Weights of a small GPT-style language model, trained from scratch on English Wikipedia.
Size: 10 layers, 4 heads of 64.
Architecture: learned positions, tied embeddings.
Training: a variant of Adam for these matrices, 12323 steps.
MLP neurons of a small language model. Each row is named by its layer, matrix (up: input weights) and neuron, and shows model dimensions 0-127. Each number is 50 + 12 x the weight over its row's rms, rounded and kept within 0 to 99.
After each neuron's rows, "fires in" lists the words (lower case) most often at its 100 highest values on Wikipedia text that the model never trained on.

L7.up867:51 42 49 60 32 48 53 54 62 55 53 27 61 45 72 50 51 56 58 50 43 50 50 79 58 21 64 37 62 45 51 39 46 49 48 59 67 46 56 41 36 58 36 47 41 53 41 45 39 36 59 58 40 42 47 48 24 42 55 35 17 70 39 48 38 49 63 51 59 63 21 51 34 53 43 68 36 50 24 34 47 41 43 44 54 69 43 61 67 68 55 52 59 54 67 55 42 39 67 57 55 60 49 50 38 54 52 47 53 51 41 47 41 42 54 54 45 42 39 62 42 40 44 52 42 60 60 58
fires in: "with", "this", "and", "by", "birth"

L3.up650:87 46 49 35 55 66 57 37 32 23 59 43 31 54 49 41 71 55 29 48 40 41 36 42 50 39 62 35 44 34 48 58 48 40 47 61 62 65 66 55 37 39 54 58 42 52 38 73 42 32 40 81 32 47 24 52 64 32 42 44 32 55 71 56 48 68 64 32 38 50 43 43 57 53 51 62 43 38 38 39 65 48 37 28 37 46 53 64 55 40 58 46 64 45 52 38 45 49 20 62 54 52 60 45 71 54 56 51 38 46 58 59 20 34 43 69 60 36 49 65 47 69 68 59 50 33 39 66
fires in: "and", "however", "daughter", "even", "different"

L3.up436:36 57 47 40 56 56 48 46 54 63 42 41 41 43 53 45 35 86 34 41 71 38 30 66 37 57 58 46 49 48 42 39 37 49 57 43 53 45 53 35 54 43 52 57 44 53 58 50 53 64 44 34 53 54 44 71 56 64 65 34 65 43 42 39 62 42 59 41 66 50 63 44 61 47 51 54 39 59 48 35 49 44 52 45 34 43 34 41 49 60 32 57 53 37 60 57 62 40 44 38 29 58 48 78 52 47 40 76 43 52 64 56 33 49 65 43 28 37 55 60 72 57 69 60 62 71 40 48
fires in: "championship", "president", "championships", "association", "professor", "coach"

L3.up965:46 55 53 48 47 79 56 43 53 48 31 39 43 49 54 47 63 67 39 51 50 59 52 76 51 50 61 68 51 35 43 68 53 41 48 46 46 51 44 49 33 37 55 37 50 62 38 46 43 16 52 56 16 67 32 50 64 54 70 46 23 67 50 78 45 63 50 53 65 84 51 26 47 58 40 65 49 37 63 34 39 35 37 51 47 62 64 38 65 41 32 39 53 49 62 58 55 46 52 43 42 37 48 66 48 48 57 52 46 55 38 48 35 51 57 57 55 59 43 52 46 40 55 31 49 20 56 62
fires in: "votes", "children", "capital", "guitar", "total", "lieutenant"

L7.up540:54 54 36 64 55 42 53 46 57 52 58 65 41 62 26 36 26 51 60 29 45 63 44 61 54 50 69 45 53 36 48 49 58 57 36 42 61 41 67 33 36 15 31 37 42 14 60 46 48 60 48 51 67 72 47 56 57 65 38 50 50 32 49 58 40 57 73 49 54 47 56 65 44 37 40 50 36 49 50 60 64 40 56 24 19 54 48 50 53 44 47 56 39 24 45 32 52 51 62 48 49 39 29 46 55 50 59 47 39 41 47 54 34 37 48 47 44 55 49 60 51 39 36 49 62 43 53 41
fires in: "an", "in", "institute", "announced", "any"

L7.up921:43 46 36 49 41 73 50 65 42 67 65 47 42 43 51 49 20 84 40 59 39 51 61 73 56 55 50 33 42 32 39 41 59 61 51 41 69 68 64 69 49 56 38 39 55 39 40 41 50 37 31 49 60 58 73 44 83 30 59 35 62 45 32 61 56 36 63 26 52 58 35 28 41 43 66 15 48 56 61 59 55 57 52 22 52 61 54 61 59 41 31 47 66 46 49 59 50 37 41 41 50 42 39 55 71 37 64 45 42 61 52 81 67 74 41 40 34 45 51 65 53 37 61 58 70 60 50 39
fires in: "first", "no", "two", "three", "another"

L5.up7:62 50 49 62 67 61 63 46 56 60 40 56 63 41 37 65 33 60 64 41 49 58 76 47 51 45 46 53 48 46 52 48 53 51 66 41 42 50 58 52 44 30 52 34 44 59 55 49 62 41 30 55 31 57 32 47 53 41 46 50 56 59 38 57 48 51 55 53 51 65 37 36 89 62 53 53 54 67 40 36 31 36 63 54 42 24 45 39 37 65 37 32 50 42 52 43 54 62 50 57 44 56 35 51 67 70 63 63 72 38 57 64 57 47 48 44 35 36 47 46 57 67 44 65 80 75 43 61
fires in: "championship", "south", "southern", "championships", "west", "soviet"

L7.up573:56 39 62 55 41 42 37 62 45 53 62 50 34 62 57 22 52 46 22 28 61 57 52 79 56 40 44 62 64 42 43 20 51 30 55 50 53 35 56 49 45 50 49 63 28 40 59 47 44 52 27 55 33 72 71 42 55 32 39 64 60 62 33 50 45 59 60 65 44 63 41 36 57 53 43 40 46 58 55 57 52 47 45 56 60 53 61 44 30 45 52 56 53 49 60 55 55 60 42 60 61 62 37 52 38 71 48 45 57 54 47 69 31 41 44 52 38 47 74 50 55 41 49 55 48 46 74 54
fires in: "an", "announced", "another"

L3.up209:49 50 29 68 53 48 55 59 54 64 47 46 52 70 25 48 73 59 45 41 56 60 31 43 49 43 45 42 59 36 47 31 70 48 71 57 53 57 40 59 58 47 40 22 50 33 38 55 55 57 79 49 47 49 72 50 30 22 47 45 49 56 55 36 49 48 46 52 62 40 24 72 31 65 60 39 44 63 46 35 64 64 49 62 44 51 36 51 28 55 38 46 58 53 43 68 57 44 45 41 29 56 49 55 62 49 74 61 36 40 67 45 56 59 48 36 45 32 50 47 51 49 51 47 42 51 56 50
fires in: "that", "who", "english", "southern", "england", "island"

L3.up891:52 44 45 48 37 43 37 60 40 60 52 66 26 53 69 78 40 47 62 47 63 49 67 44 43 42 21 53 28 49 61 37 34 36 62 32 51 52 49 50 27 51 85 51 44 43 67 45 59 52 48 49 52 56 39 47 55 52 79 57 37 49 63 72 83 66 51 28 55 66 56 64 35 61 60 64 33 41 55 55 28 46 51 51 65 43 68 29 42 50 57 50 59 40 55 44 44 37 35 46 41 42 56 47 46 51 57 61 43 47 40 54 56 77 43 47 57 55 45 55 54 45 54 52 57 43 58 51
fires in: "total", "title", "note", "votes", "promote", "type"